config = dict(
    num_hidden_layers=16,
    num_attention_heads=7,
    norm='layernorm',
    norm_eps=1e-05,
    parallel_block=False,
    init_std_up=0.0146,
    init_std_down=0.00259,
    warmup_steps=200,
    decay_fraction=0.674,
    batch_tokens=65536,
    max_seq_len=512,
    doc_mask=True,
)
MLP neurons of a small language model. Each row is named by its layer, matrix (up: input weights) and neuron, and shows model dimensions 272-367. Each number is 128 + 24 x the weight over its row's rms, rounded and kept within 0 to 255.
After each neuron's rows, "fires on" lists the tokens most often at its 100 highest values on Wikipedia text that the model never trained on. A number after a token or word is its count.

L10.up1698 [135 111 130 145 171 100 130 115 113 113 161 134 150  87 104 133 150 117 156 128 111 117 111 134 102 107 106 155 155 152 113 100 147  86  98  44 155 103 153 167 100 133 134 132 123 141 134 110 122 137  64 144 126  99 126 115 122 134 119  66  97 126 157  70 118 106 125 101 132 111 107 109 128 109 165  93 173 141  97 126 153 120  79 170 159 159  89  95 142 148 159 176 126 101 136 139]
fires on: " on" 34, " Re" 10, " —" 8, " Home" 7, " home" 4

L8.up370 [102 122 126 132 146 119  74  99 158  94 157 124  98 145 133  93 153 107 134 111 107 121 104 129  94 105 156 158 100 137 115 119 116 161 124  88 128 121 112 117 135 142 116 134 104 130 104 153 165 117  95 122 144 137 123 148 143 108 156 163 110  99  89 177 117 101  92 122 109  99 129 120 186 120 149  76  74  88 125  66 114 134 123 145 114  91 152 118 125 109 165 120 133 142 110 134]
fires on: " to" 29, " for" 18, "e" 7, " With" 4, " (" 4

L11.up1661 [103 110 122 116 155 116 148 151  97  84 114 101  96  75 165 117 163 164 174 114 100 135 135 147 126 112 137 125 139 131 139 106 134 109 122 141 163 196 113 134 154 141 129 117 104 180 143 136 140 122 107 137 115  76 113  80 118 163 117 183 163 133 114 126 106 154 128 130 124 117 115 162 128 136 115 140 143 122  75 159 137 126 162 117 116 130 112 159 108 142 139 115 116 145  93 130]
fires on: ";" 37, "2" 13, " |" 11

L11.up1520 [176 119 134 157 166 120 110 156 128 110 127 104 163 205 123 126 119 115 167 141 100 102  97 158  90 151 132 105 133 160 119 129 106 106 158  81  84 111 127 124  85 123 121  76 102 106 181 141 134 140 165 122 115 134 128 128  78 133 101  99  91  91 100 149 171 122 177 155 113 110 108 162 125 141 118 124 156 125 117 136 120 172  70 134 132 113 149 137 111  81 161 152  92 102 144 163]
fires on: " for" 23, "s" 19, " in" 12, " at" 6, " age" 4

L10.up1338 [139 109 144 101  99 119 150 101 135 138 130 127 162 114 140 154 162 164 177  86 112  97  70 134 124 122 154 116 160  94 124 105 126 166 150 136 149  99 106  84 150 142  70 165 111 118 143 107 113 132  96 101 148 142 116 140 147 140 131 146 119 104 138 190  85 127 122 114 128 121 124 156 125 110 153 164 122 163 157 129 124  74 158 117 154 131 148 130 158  82 141 129 135 127 133 133]
fires on: "1" 25, "8" 24, "4" 9, "7" 8

L11.up1531 [158 120 125 121  96 135 105 158 153 106 119 141 151 165 117 146 149 176 123 143  92 127 135 121 125 108 108 152 117 127 170 118 151 122 119 121 143 144 125 106 117 147 115  86 103 121 125 117 130 168 158 160 142 138 118 148 135 108 153 113 117 135 176 115 181 120 103 137 109 151 108  66  92 117 149 153 172 112 113 116  79 155 129 115 148 126 133 149 115 150 101  81 166 158 107 153]
fires on: " the" 25, " at" 15, " of" 9, " and" 9, " a" 5

L11.up277 [123 121 140 151  89 105 121 105 106  69 103 131  76 126 139 128 120 155 110  92 148 160 107 190 164 117 118 142 114 115 139 126 129 133 110 144 197 151  79 128 169 103 159 143 104 131 149  81 143 122 103  97 137 125 141 151 129 160 154 101 138 135 157 117 129 140 132 155 163 163 146 140 111 119 155 157 138 143 130 123 161 121 119 181 136 161 155 159 137  89 115 111  98  96 170 132]
fires on: "." 32, "-" 13, " a" 11, "==" 6, " " 6

L10.up800 [136  76 136 129 147 123 151 103 117  95 117 140 114 146 124 129 117 166  80 110 146 121 108 154 164 131 121 116 113 132 103 123 111 150 131 145 110 105 137  89 175 117 138  88 124  87 143 111 177 142 151 110 118 181 137 149 185  96 128  92 130 106 152 152 151 108 142 169 142 135 136 112  90 101  97 137 137 120  95 136 134  73 139 107 129 118 146 107 167 119 121 134 136 116 123 152]
fires on: " " 49, "-" 7, "ci" 4

L11.up248 [ 87 118 133 134 112 130 137  80 131 148 130 143 130  89 128 110 109 174 113 106 130 163  97 110 130 135 145  67 143 106 146 132 148 157 158 117 157  82 104 154 158 156 129 109 174 134 163 153  95 107 114 163 148 140 136 154 134 166 143 111  66 104 114 148 122 135 102 120 129 146 172 152 129 137 129 146 108 142 113 121 100 140 141 129 151 118 163 124 130 127 136 144 143  98 127 107]
fires on: " W" 48, ":" 6, " an" 6, "-" 4, "2" 4

L8.up429 [101 150 177  94 112 134 174 111 165 157  99 120 144 134 113 148 125 134 129 144 153 151 126 143 137 102  88 150 124 120 139 134 165  97 111 152 130 135 168 161  98 147 161 114 119 134 147  91 126 112 123 140 102 120 116 161 129 125 110 117 131  97 145  84 145 154 154 125 148 143 124 125 131 119 156  90 121 148 162 116 102 137 165 105 150 118 161 171 132  95 124  92 124 111 143 190]
fires on: "4" 24, " was" 14, "5" 13, " " 8, "0" 7, "3" 6

L11.up1322 [166 135 115 118  99  70 167 158 142 113 118 107 101 127 153  99 116 143 118 143 135 130 134  83 120 122 140 104 137 154 110 143  87 142 120 128 139 134 138 154 117 162 108 141  93 101 142 110 189 131 142 137 169 144 123 122 107  97 144 120 127 128 158 116 134 137 152 148 130 130 129 127 158 126 170 113 124 168 131 110 113 118 125 139 124 109 123 170 161 103 130 140  93 107 135 112]
fires on: " " 40, "." 14, "1" 14, "–" 9, "0" 7, " #" 5

L10.up674 [ 92 141 133 124 156 126 107 192 131 144 155 126 119 147 130 114  91 109 178 115  88 133 120 144 150 139 131 135 126 121  61 130 132 167 151 146  97 148 158 100 108  85 161 133  91  72 142 131 125 140  98 116 112  95 149 125 159 119 158  76 107  94 113 127 159 136 120 114 157 120 106 142  85 136 122 111 118 137 125 119 104 157 150  99  98 141 145 142 156 172 174 147 110 149 175 127]
fires on: "," 38, " or" 7, " |" 7, "9" 7, "4" 6

L11.up548 [119 210 181 110 121 165 143 111 166 114 135 125 102 159 133 115 119 136 105  71 152 146 113 125 171 141 120 126 109  86 162 159 137  96 168 106 176 124 117 137 174 123 168 160  96  97 124  97 138  94 130 148 105 138 137  99 112 135 139 104 155  93 108 144 146 130 144  95 143 122 127 119 148 135 115 146 127 107 141 146 139  96 149 176 175 125  82 124 183 118 169 136  93 144  98 107]
fires on: " " 41, " |" 24, "-" 11, " that" 7, " by" 4

L11.up860 [101 156 142 111 147  91 157 118 143 113 120 101 156 115 150 106  68  81 140 112 151 158 146 134 126 121 128 109 114 153 165 148 124 130 164 176 137 129  88 122 115 133 122 133 134  96 119 154 110 112 119 143 116 112 164 112 141 108 140 142 131 101 192 125 122 125 167 141 120 105 109 126 135 107 173 108 134 154 146 163  96 152 135 146 121 121 133 153 158 136 144 131 128 175 110 143]
fires on: " " 35, " Pa" 12, " S" 9, " Ca" 5, " T" 4, " Pi" 4

L10.up1458 [114 153 130 172 121 129 124 131 130 156 155 131 140 117 150 161 100  97 146 145 113 101 125 119  96 177 137  75 103 153 114 110 130 143 126 142 138 139 125 143 102 141 136 105 109 113 108 107 128 101 139 156 150 167 139 135 101 112 117  99  95 128 133 143 162  86 113 160 124 106 104  87 146  87 118 121 193 185 131 131 131 138 106 153 160 111 135 120 114 119 139 136 110 131 177  92]
fires on: " at" 19, " Car" 17, " in" 11, " In" 7, " Con" 5, " At" 5

L8.up846 [101 124 145 136  91 111 132 172  74 140 114 133  67 110 141 126 121 167 143 114 121 171 114 157 121 152 179 139 131 131 103 132 126 154 165 120 140 144 130 103 132 120  76 118 128  53 140 136 119  95  77 145 133 176 154 112 141 154 136 122 125  65 130 135 137 131 151 172 114  77 114 111 135 141 124 101 140 130 117 100 151 107 129 107 156 113 127  64 157 115 150 112 116 144 198 136]
fires on: "," 89

L8.up946 [115 149 176 129  92 134  94  62 133 123 140 110 141 140 145 164 135 140 146 163 121  61  97 161 166 128 183 135 154 105 123 111 144  94  97 149 180 158 128 138 130 176 115 161 150 123 144 107 133 142 130 123 138 106 150 103 148 100 151 118 155 175 151 131 134 111 112 110 125 105  87 107 169 131 114 110 101 144 130 102 111 121 116 151 115 193 100 118 142 118 118 137 107  81 112 137]
fires on: " D" 23, "d" 13, " on" 8, " R" 6, " G" 6, "r" 5

L10.up1141 [138 102 109 101 132 130 114 108 131 164 139 103 134 131  83  50 105 167 138 137  96 133 131 145 144 111 119  84 149 138 151 136 126 147  93 147 138 119 127  99  93 174 131 119 122 121  88 102 125 159  94  96 133 132 115 144  94 105 129 128 138 154 134 112 121 144 131 104 143  98 120 145 124 117 166 144 131 136 113 185 124 148 102 102 148 111 118 140 114 134 137 140 144 122 173 102]
fires on: "," 86

L8.up1765 [121 108 115 147  96 153 157 130 168 123 135  99 166 120 146 118 157 109 107 115 100 115 106 136  79 140  85 101 161 119 116  92 131 122 123 118  92 137 121 127 115 156 112 104 111 152 152 141 119 136 170 134 124 131 113 111 140 115 123 144 162 127 109 156  99 152 117 128 106  99 121 122 127 116 158 136 126 157 132  90 126 148 121 169 142 151 160 139  98 117 123  80 135 113 180 142]
fires on: "s" 35, "S" 20, "H" 7, " of" 6, "D" 5

L8.up1231 [134 193 145 162 134 159  95 132 134 121 126 123 123 115 131 123 107 127 143  73 100 119 104 155 128  97 144  95 144 168 143 145 153 133 141 128 137 118  69 112  56 120 112 202  96 148 151 187  96 151  97 100 121 130 128 125 171  58 131 131 105 134 176 157 143 178  92 112 169 117 126 154 119 114 176 120 142 157 118 142 154 125 203 120 164 133 148 116 153  97 141 100 126 114 115 180]
fires on: "1" 49, " Mar" 20, " " 8

L8.up1161 [146 158 144 102 133 163 142 132 117 153 141 113 115 160 108  93 124 176 112 125 113 132 109 113 155 175 130 110 106 127 141 188 175 168 129 120 181 134 134 176 107 137 124 160 104 105 104 124 160 133 120 124 137 103 123 111 138 110 134 115 157 151  97  86 117 118 113 130 143  64 115 104 152 139 106 125 130 150 122 165  98 110 127 131 155 104 130 139 134 111 115 133 116 130 120 123]
fires on: "," 85, " the" 8, ":" 4

L11.up139 [137 137 123 126 133  96 117 136 105 148 119 150 176 138 136 139 125 103 129 120 138 121 147 151 103 176 109 148  88  97 127 117 116 193 114 108 154 142 177 140 117 139 152  79  91 139 148  84 166  59 100 133 147 144 121 170 111 117 164 150 119 136 106 143 125 144 117 109 107 140 135 130 127 130 100 103 150 116 116 132 112 170  99 140 160 125 148 137 104 126 140 106 121 115 105 135]
fires on: " in" 18, " Al" 17, "Al" 7, "al" 5, "What" 4, "In" 4

L11.up364 [ 78 160  92 121  98 122 165 145 168 152 120 123 149 118 149 135 156 149 159 117 109 148 135 152 146 200  97 117 165 113 102 155 116  95 125 135 143 141 124 133 127 116 125 104 133  79  90 134 130 141 157 145 139 124 147  96  62 100 130 177 150 141 174 111 115 129 139 155  96 104 111  92 100 147 118  99 124 103 120 138 152  96 108 127  91 139 126 132 155 115 125 147 122 100  88 111]
fires on: ";" 53, " |" 35

L11.up415 [110 128 111  72 131  83 168 190 123 121 158 106 126 124  85  96 164 114 127 107 116 110 136 140 111 110 120 137 126 119 118 139  72 128 146 116 156 165 111 196 136 137 148 112 159 136 113 129  84 104 117 129  76 170 130 115  63 120  84 137 134 105 147 155 138 179 148 134 140 131 166 109 105 135 150 148 100 119 115 149 133 159 163 105 139 142 151  82 124 105 118 111 145 163 145 140]
fires on: "." 55, " he" 8, " He" 4

L11.up475 [118  97 129 148 107 100 130  93 125 102  68  82 138 124  97 154 128 156 163 134 114 166 183 120 120 115 131 155 141 113 120 166 135 127 125 105  85 158 132 119 164 146 102 118 173 132 163 134 120 118 145 118 184 158 128 173 141 130 136 126 127 144 198  96 114 144 138 106 155  88 104 126 155 134 103 113 144 142 136 118 163 132  99 143 193  87 107 159 130 164 116 141 138  73 156 143]
fires on: "," 61, "s" 8, " children" 4

L10.up933 [115 143 127 134 127 103 140 118 142 126 140 128 116  90 120 146 167 131 131 161  93 123 143 143 127 174 110 123 144 112  69 118  89 139 134 100 135 114 114 130 148 128 112 131 138 117 122 108  69  66 106 150  82 134 124 123  96 108 139 142 122 128 142 141 159  81 130 122 121 161 128  99 107 110  83 114 148 144 129 162 128 153  85 140 135 138 143 139 137 171 119 118 134 130 158  78]
fires on: " G" 58, "ic" 11

L10.up1000 [119 129 144 139 158 159 144 103 114 108 151 129 144 113 119 103 107 160 116 122 120  89  89 154  97 127 173  69 134 113 135 125 148 112 159 123 125 122  75 120 152 127 138 145 105 153 117  84 161 134  80 183 119 154 151 134 167 146 127 108 133 106 162 129  85 138 129 126 131  98 104 158 130 144 129 129 135 177 127 151 125 112 135 137 145 121 110 140 147 119 100  87 129 107 137 150]
fires on: " an" 27, " life" 12, ":" 9, " un" 5

L8.up650 [134 118 133 107 113 139  86 189 133 174  99 157  56 111 180 110 142 173 155 114 115 143 115 117 116 109 102 155 129 124 141 185 125 138 129 128 133 162 112 140 110 132 127 135 153 153 109 106 150 146 111 116 146 112 145  93 148 141 211 140 104 131 175 114 139 111 124 115  95 103 163 138 105 150 146 164  98 186 133 170 161  77 123 101 152 118  97  84 156 120 134 130 138 109 130 132]
fires on: "2" 51, "," 11, "t" 6, " the" 6, "h" 4

L8.up1133 [137 132 157 159 143  99 131 149 130 158  95 119 106  90 113 124 114 108 159 127 142 153 125 161  92 120 165 132 150 124 137 153 152 144  95 119  85 133 149 110 110 119 124 102 133 137 139 123 116 136  94 141 177 130 162 103 140 108 166 123 114 185 137  74 144  92 145 151 119  99 150 102 184  96  93 127 116 134 136 123 142 193 121 132 159  61 118 124 128 149 143 123 126 149 120 104]
fires on: "," 93

L11.up28 [131 115 168 110 102 130  76 109 135 145 199  77 148 143 101 123 142 103  93 145 171 131 138 104 146  92 149  85 129 103 161 102 137  85 150 151 124 119 140 131 126 142 115 167 147 121  85 143 154 110 161 103 139 147 126 130 111 127 167  99 119 106 110 136 137  78 107 157 113 138 125 119 151 122 152 100 130 145 158 123 140 110 117 128 183 165 152  94 136 125 133 174 111 116 135 133]
fires on: " at" 32, " R" 19, "R" 11

L8.up555 [130 135 133 112 135 140 135 135 144 147 178 139 115 182 151 128 133  98 116 132 151  99  89 125 114 123 169  83 129 152 130 143 166 118 139 145 120 110 109 106  96 152 107  91 124 182 108 122 126 115 135 148 134 157 163 171 112 148 127  96 140 109 116 147 124 142 123 147  83 146  90 143 124 129 117 175 113 157 110 126 131 126 105 131 162 144 112 150 154 131 140 116 137 144 133 147]
fires on: " |" 30, ":" 29, "2" 6

L8.up17 [131 122 156 171 152 108 127 136 125 160 129 129 112 110 125 154 170 143 111 142  79  93 125 136 127  97 132 145 118 136 121  98 139 152 130 141 117 105 103 147 196 122 149 129 162 156 144 157 133 142 129 129 112 104 121 179 155 145 157 130 145  92 132 139 146 138  93 106 125 121  96 121 135 121  69 152  91 136  89 144 157 127 142 133 165 156 136 115 137 138 119 148  97 127 140 142]
fires on: "s" 25, " and" 22, " a" 9, "," 7, " the" 5

L11.up636 [126 126 106 125 139 153 143  93 165 153 160 136  88 106 136 110 161 123 118 160  93 109 168 132  94 142 132 129 140 128 135 160 127 131 121 150 140 147 155 120 121 112 112 102 132 129 160 129 144 145 131 120 142 135 113 134 111 115 108 119 122 133 147  89 107 141 106 167 113 123 138 139  88 152 126 112 164 157  81 132  86  86 118  87 134 132 140 131 106  87 142 126 127 108 182 124]
fires on: " E" 15, " A" 11, "2" 10, "1" 9, " O" 8, "4" 8

L8.up346 [114 137 123 114 114 115 105 128 105 133 117  96 105 147 146 129 134 147 158 111 131 147 132  97 140 113 148 103 141 136 189 111 158 130  84 115 134 122 118 150 123 160  94 130 111 106  94 105 110 162 139 130 136 171 148  77 132 137 187 144 163 133 171 147 132 144  89 111 137 149 107 115 143 131 107 108 125 155 167 135 130 106 114  94 126 166 103 177 125 156 128 140 133  77 123 117]
fires on: " R" 33, " S" 11, " D" 6, " N" 5, " B" 5

L10.up427 [146  94 134  98 124 148 137 151  99 109 149 111 122 132  75 121 161 126 104  99  78 130 116 181 142 163 115 166 109 133  98 122 167  99 155 122 121 119 102 143 124 158 135 149 104 120 115 139 101 122 131 147  99 135 170 117  80 153 114 119  92  96 157 162 115 119 144 143 101 108 160 157 133 166 117 163  96 110 101 138 132 140 115 129 160 177 143 111 137  81 138 145 154 150 144  96]
fires on: "." 85, "-" 7, " " 4

L8.up1391 [159 141 102 155 132 162 125 155  84 126 148 147 139 144 148 128 144 156 157 130 127 139 114 160 125 130 104 120  92 139 103 153 139 167  85  94 119 140  75 141 132 120  91 134  96 151 123 166 158 114 144 110 168  80 138 138  92 141 113 140 104 159 105 125 134 105 140 150 135 100 121 146 138 146 149 106 130 167 121 144 133 101  98 166 123 110 129 119 130 115  65 136 111 122 155 135]
fires on: " the" 21, " in" 7, "an" 7, "e" 6, "in" 5, "n" 5

L8.up1196 [ 86 168 147 142 159 137 147 138 103 139 143 124 118 115 145 134 121 107 184 132 128 168 123  74 153 149 150 142 110 124 109 128 132 140 122 152 121 126 107 113 160 104 114 103 138 133 147 108 138 161  94 135 118 169 156 108  99 139 119 146 115 148 132 118 135 130 132 127 148 101  89 155 120 150 164 127 161 102 159  95 142 124 143  94 146 157 129  95  97  59 156 115 113 131 132 130]
fires on: "0" 43, "an" 6, "ane" 5, "n" 4, "le" 4, " " 4

L8.up114 [145  96 102 126 123 154 145  86 141  98 126 128 121 147 175 100 151 141 125 157 154 140 124  96 132 124 111 134 119 140 124 109 144 125 121 121 112 156  93 112 166 157 143 147 135 170 117 109 135 122 117  92 161 127 140 148 130 108 127  77  85 121 113 145 136 200 140 126 126 142 147 147 139 102 110 128 131 127 101 131 138 141 131 113 154  89 130 109 165 120 136 134 164  63 124 147]
fires on: "h" 13, "th" 12, " W" 12, " St" 10, " L" 6, "K" 5

L11.up1095 [139 173 114 119  94 108  99 140  88 123 123  99 114 107 148 150 135 170 139 157 148 124 120 143 123 123 128 174 102 140 137 112 147 134 118 130 133 109 102 160 141 100 162 169 154 108 110 128 118 152 123 137 138 140 104 155 135 102 128 152 143 120  98 126 114 120 131 107 129 114 110 134 136 109 135 117 115 132 102  92 104 150 146 152 183 129 147 148 115 181 133 128  88 143 110 116]
fires on: "\n" 62, " a" 7, " as" 7, "s" 5

L11.up451 [154 139 151 145 136 166 146 186 110 158  87 123 138 170 149 125 110 117 136 103 126 128 136 105 139 165 107  98 137 169 133 139 146 159 121 137 136 112 171 155 113 157 139 129 102 125 128 118 144  86 143 166 141  97 100 119 125 118 120 150 137 126 153 103 124 121 126 141 150 109 131 125 130 151 117 143 165 124 115 131 111  71 149 101 125 100 133 118  99 141 143 159 130 128 123 135]
fires on: "," 36, " " 9, "'" 9, "0" 8, " as" 5, " a" 5

L11.up591 [112 109 125  79 103  99  96  98 105 116 140 123 127 161 140  95 141 103 127 132 151 131 158 109 122 161 148 124 129 147 146 119 138 178 123 145 164 144 122 122  90 164 117 119  95 100 133  83 161 135  96  99 125 158 159 111 107  75 124 143  99 139 139 128 133 122 146 150 147 146 148 116 129 157 124 160 124  80 145 149 128 152 113 126 137 111 113 160 127 166 149 170 143 155 107 158]
fires on: " in" 36, " Al" 13, " from" 4, " of" 4

L10.up991 [125 152 147 153 134 145 126  99 164 148 132 112 128 123 106  92 123 117  88 110 110 125 136 137 106 142 139  89 154  89 107 139 168 104  74 155 101 148 123 105  59 151 140  78 106 130 103 124 125 149 130 125 111 100 127 101 116 100 112 159 103 121 153  77 140 101 145 124 133 143 148  99 137  79 160 117  99 138 123 154 167 150  96 159 122 104 123 110 140 117 141  85 126 105 134 143]
fires on: "–" 34, " c" 10, " |" 8, " —" 6, "0" 5, " so" 4

L8.up1420 [141 142 115 166  74 125 139 128 116 115  95 156 177 110 138 127 148 157 127  78 148 116 114 164 114 104 107 117 114 111 139 126 129 145 129 144 164 116 183 138 126 141 158 128 117 159 189 114 153 153 117  68 153 121 152 119 138 147 104 149 140 156  96 151 170 139 163 136 131 131 123 141 140 110 105 152 123 104 160 108 122  97 114 161 143 180 124 121 125 153 149 151 132  89 151 144]
fires on: " " 33, " and" 12, " a" 12, "|" 7, "7" 7, "-" 7

L10.up171 [ 85 148 164 135 126 147 116 142  80 152  75 108 160 112  83 105 145 156 149 129 121 135 131 109 150 129 121 106 159 115 153 126 121  99  96 151 110 135 113 118 127 120 147 138 155 163 132 121 157  91  76 123 109 113 148 128 125 113 132 147 113 170 121 119  90 114  49 125 144  97 135 112 157 125 148 135 163 132 109 134 144 111 148  91  91 125 112 111 106 106 167 120 142 152 105 145]
fires on: "," 27, "0" 16, " and" 12, " " 5, " or" 4

L11.up744 [101  99 107 104  94 116 164  83 122 102 109 103 114 158 116 124 126 133  95  85 126 128 100 153 114 126 121 129 124 110 131 147 127 101 147 117 134 138  88 100 144 115 130 109 122 122 158 103 139  76 108 127 120  95  79 125 154  94 108 138 143 137 172  97 107 109 113 134 151 117 122 112  80 135 201  91 113 147  90 138 114 104 124 113 151 127 155 139 127 104 117  97  97  99 124 112]
fires on: " a" 73, "." 9, "6" 4

L10.up1257 [139  92 109 131 116 130 149  78 130  91 110 131 126 150 170 124 136 146 156 159 123 192 151 110  92 112 142 177 168 118  64 161 162 114 138 167 123 132 110 143 146 161 153 116 114  93 142 165 126 188 146 133 119 102 141 138 130 138 171 106 135 142 125 133 121  98 131 132  83 102 184  95 117 117 117 102  91 131 106 114 137 140 121 123 123 118  98 141 108 113  88  96 143 114 134  92]
fires on: "9" 19, "0" 11, "8" 9, "S" 6, ")" 6, "C" 5

L8.up85 [145 108 131 112 140 131 127 124 139 127 114 107 179 124 156 141 185 140 101 121  99 141 124 156 133 167 127 154 115 164 150 118 140 148 112 161 189  92 121 128 149 132 130 139 106 102 123 130 110 155 132 140 139 148 101  98 110 130 123 120 120 148 187  97 153 115  95 155 115 124 128  92  73 157 128 122 124 174  69 158 104 145 128 127 117 132 140 171  87 133  96 111 168 132 112 117]
fires on: " the" 49, " de" 9, " " 4

L10.up1262 [132 160 123 164 114 148 103 116 131 147 128  98 159 142  94 136 139 115 121 157 167 129 182  97 124 139 144 150 136 122 100 107 121 145 147 150 134 134 108 129 145 117 145 150 115 153 125 121  96 107 139 157 141 136 110 145 150 104 154 125 111 124 112 143 156 121  90 132  98 156 128 109 124  84 135  78 159 146 136 166 136 167 136  89 152  86 148 124 135 157 134 155 154 138 139 169]
fires on: " L" 15, " in" 15, " B" 6, "ic" 5, " b" 5, "'" 5

L8.up739 [144  99  97 129 146 171 109 133  94 123 125 138 130 132 135 130 115  78 112 110 154 122 125 122 103  67 125 132 121  71 155 132  89  96 108 107  84  86 151 173 133 129 132 139 111 136 129 112 146 124  95 172 133 103 124 130 105 147 179 123 113 126 141 152 139 123 136 140 140 174 124 141 134 182 158 110 113 160 120 109 135 122 185 134 105 181 122 115 152 137 148 129 105 119 118 140]
fires on: " and" 35, " /" 12, " (" 12, " or" 11, " +" 6, "N" 5

L11.up550 [106 133 126 142  94 157 119 141 151  88 133  80 156 154 135 126 142  67 110 104 121 159 110 157 123 143 153 103 143  99 150  98 132 133 141  76 126 138 133 140 114 101 146 148 113 153 145 134 146 116 121 120 141 131 129 121 115 116 164 168 162 139 179 144 113 146  94 140 128 142 119 148 121 128 115 116 169 169 168 149 144 150 109  96 127 134 149 144 105 149 120 148 109  98 170 103]
fires on: "S" 52, " and" 14, "s" 11, " more" 8

L10.up773 [103 131 161 128  98 133  78 134  68 118 106 138 120 164 110 183 154 162 118 106 116 173 114 121 168 125 121 127 100  90 124 157 162 128 114  95 133 111 139 153 116 137 136 124 157 102 115 178 207 130 126  90 135 103 136 108 119 142 119 155 141 143 134 121 103  67 124 122 182 114 170  71 167  72  72 131  70  99 135 117 108 136 172 175 136 130 110 174 137 135 133 147 155  99  77 142]
fires on: " the" 29, " an" 15, " this" 5, "art" 5, " to" 4

L11.up1536 [156 124 141 132 107 101 140 146 166 158 145  81 133 167 145 122 109 124 137  73 115 152 113 109 129 140 120  92 128 133 126 121 135 153  95 106 129 138 102 102 136 140 131 131 139 129 111 166 126 112 125 167 136 104 156 130 107 161 134 180 182 121 102 121 107 134 116 159 116 158 140  54 120 165 152 132 145 124  94 106 130 127 157 102 115 123 118  91 134 106 146 137 104 113 113 123]
fires on: " S" 47, "s" 26, " " 5, " of" 4

L11.up439 [101 119 151 130 111 137  90  83 124 132  80 117 137 158 112 121 138  92 112 123 129 100 137 109 131  98 176 163 122 113 141 133 136 170 180 121 168  99 119 110 108 117  68 136 153 127 168 143 129 107 155 142 131 155 102 158 121 123  96 135 123  97 120 146 122 153  96 100 129 197 130 115 162  85 137  94 156  83 127 134 108 117  88 129 158 104 150 116 121 138 134 132 161 121 113 183]
fires on: " a" 25, " A" 22, "N" 14, "T" 12

L10.up604 [139 142 172 127  95  82 161 129 145 125 137 140 119 119 117 156  95 116  96 170 127 133 150 143 131 131 103 111 128 143 117 102 149 142 114 119 137  69 114 106 115 121 125 148 140 120 155 116 163 118 171 132 137 143 145 166 130 133 146 142 158 103 168 108 145 141  90 144 136 179 175 110 145 101 159 121 163 141 135 139 115 144 116 129 118 117 146 123 132  83 192 150 104 158 102 134]
fires on: " " 58, " a" 13

L10.up9 [121 103 107 146 107 110 163 152  87 104 114 103  76 117 129 113 137  97 100 135 130 128  99 123 128 131 109 148 148 151  81 135  83 129 154 135 177 149 129 134  92 112 144 138 105 148 132 144 120 115 126 101 123 126 145 122 142 167 103 149 139  77 125 103 103 105 113 153 128 177 113 121 116  99 124 114 140 147 144 128 161 133 118 105 116  95 109 137 113 150 154 107 143  98 116 129]
fires on: "2" 30, "–" 23, "0" 13, "1" 6, ":" 5

L11.up326 [134 136 130 169 136 123 149  91 171 131 147 127 141 158 126 120 155 121 112 135 140 115 118 104 135 104 128 104 120 140 139 113 103 110 167 137 106 125 128 131  96 118 140 170 133 166 149 141 134 129  92 126 152 133 138 160 147 160 108 121 159  94 126 119 112 173 105 134 145 155 117 129 102  83 129 144 150 150 142 150 150  85 109 130 140  79 177 121 125 132 133 139 130 114 114 136]
fires on: "1" 38, " and" 16, "2" 13

L10.up69 [124 116 133  92 162 125 173 117 120 164 125  96 152 191 125 118 112 116 108 138 135 110 130 137 108 139 134 139 136 161  84 109 138 122 105 102 156 104 107 193 140 129 159 111 132 132 106 157 117 117 117 122  95 101 128 114 117 112 122 169 128 135 136 140 114 125 110 122 136  72 140 111 145 142 120  87 110 118 126 124  99 146 126 129 138 121 154 173 120 122 127 121 139 151 100 103]
fires on: " |" 41, "-" 32, ":" 11, " from" 4

L11.up1027 [144 137 132 112  97 123 107 163 141 149 118 116 117 151 154 165 117 113 127 125 111 150 128 123  83 174 142 115 109 123 148 143 131 157 149 101 119 131  92 114 136 135 160 118 173 125 125 120 179 125 102 159 105 168 132 120 123 151 132 147 133 125 175 126 147 115 145 136 128 129 144 129 160 122 129 157 158 108 107 137 154 150 121 141 138  85 140 123 110  84 191 108 112 139 102 109]
fires on: " " 54, " an" 12

L11.up1272 [122 123 123 115 139 134 157  99 120 155  97  96 139 138 103 111 154 124 177 132  64 152 148 159 158 105 108 135 130 118 131 111 147  83 164 193 142 165 134 130 112 104  96 121 117 118 130 160 154 164  95  92 148 124 156  92 123 142 133 155 103 123 163 146 139 117 129 157 110 108 148 117 116 105 112  97 153 109  92 132 122 128 119 110  88 112 139 133 135 109 128 111 115 127 139 120]
fires on: ";" 39, " |" 13, "8" 7, "0" 5, "4" 5, "2" 4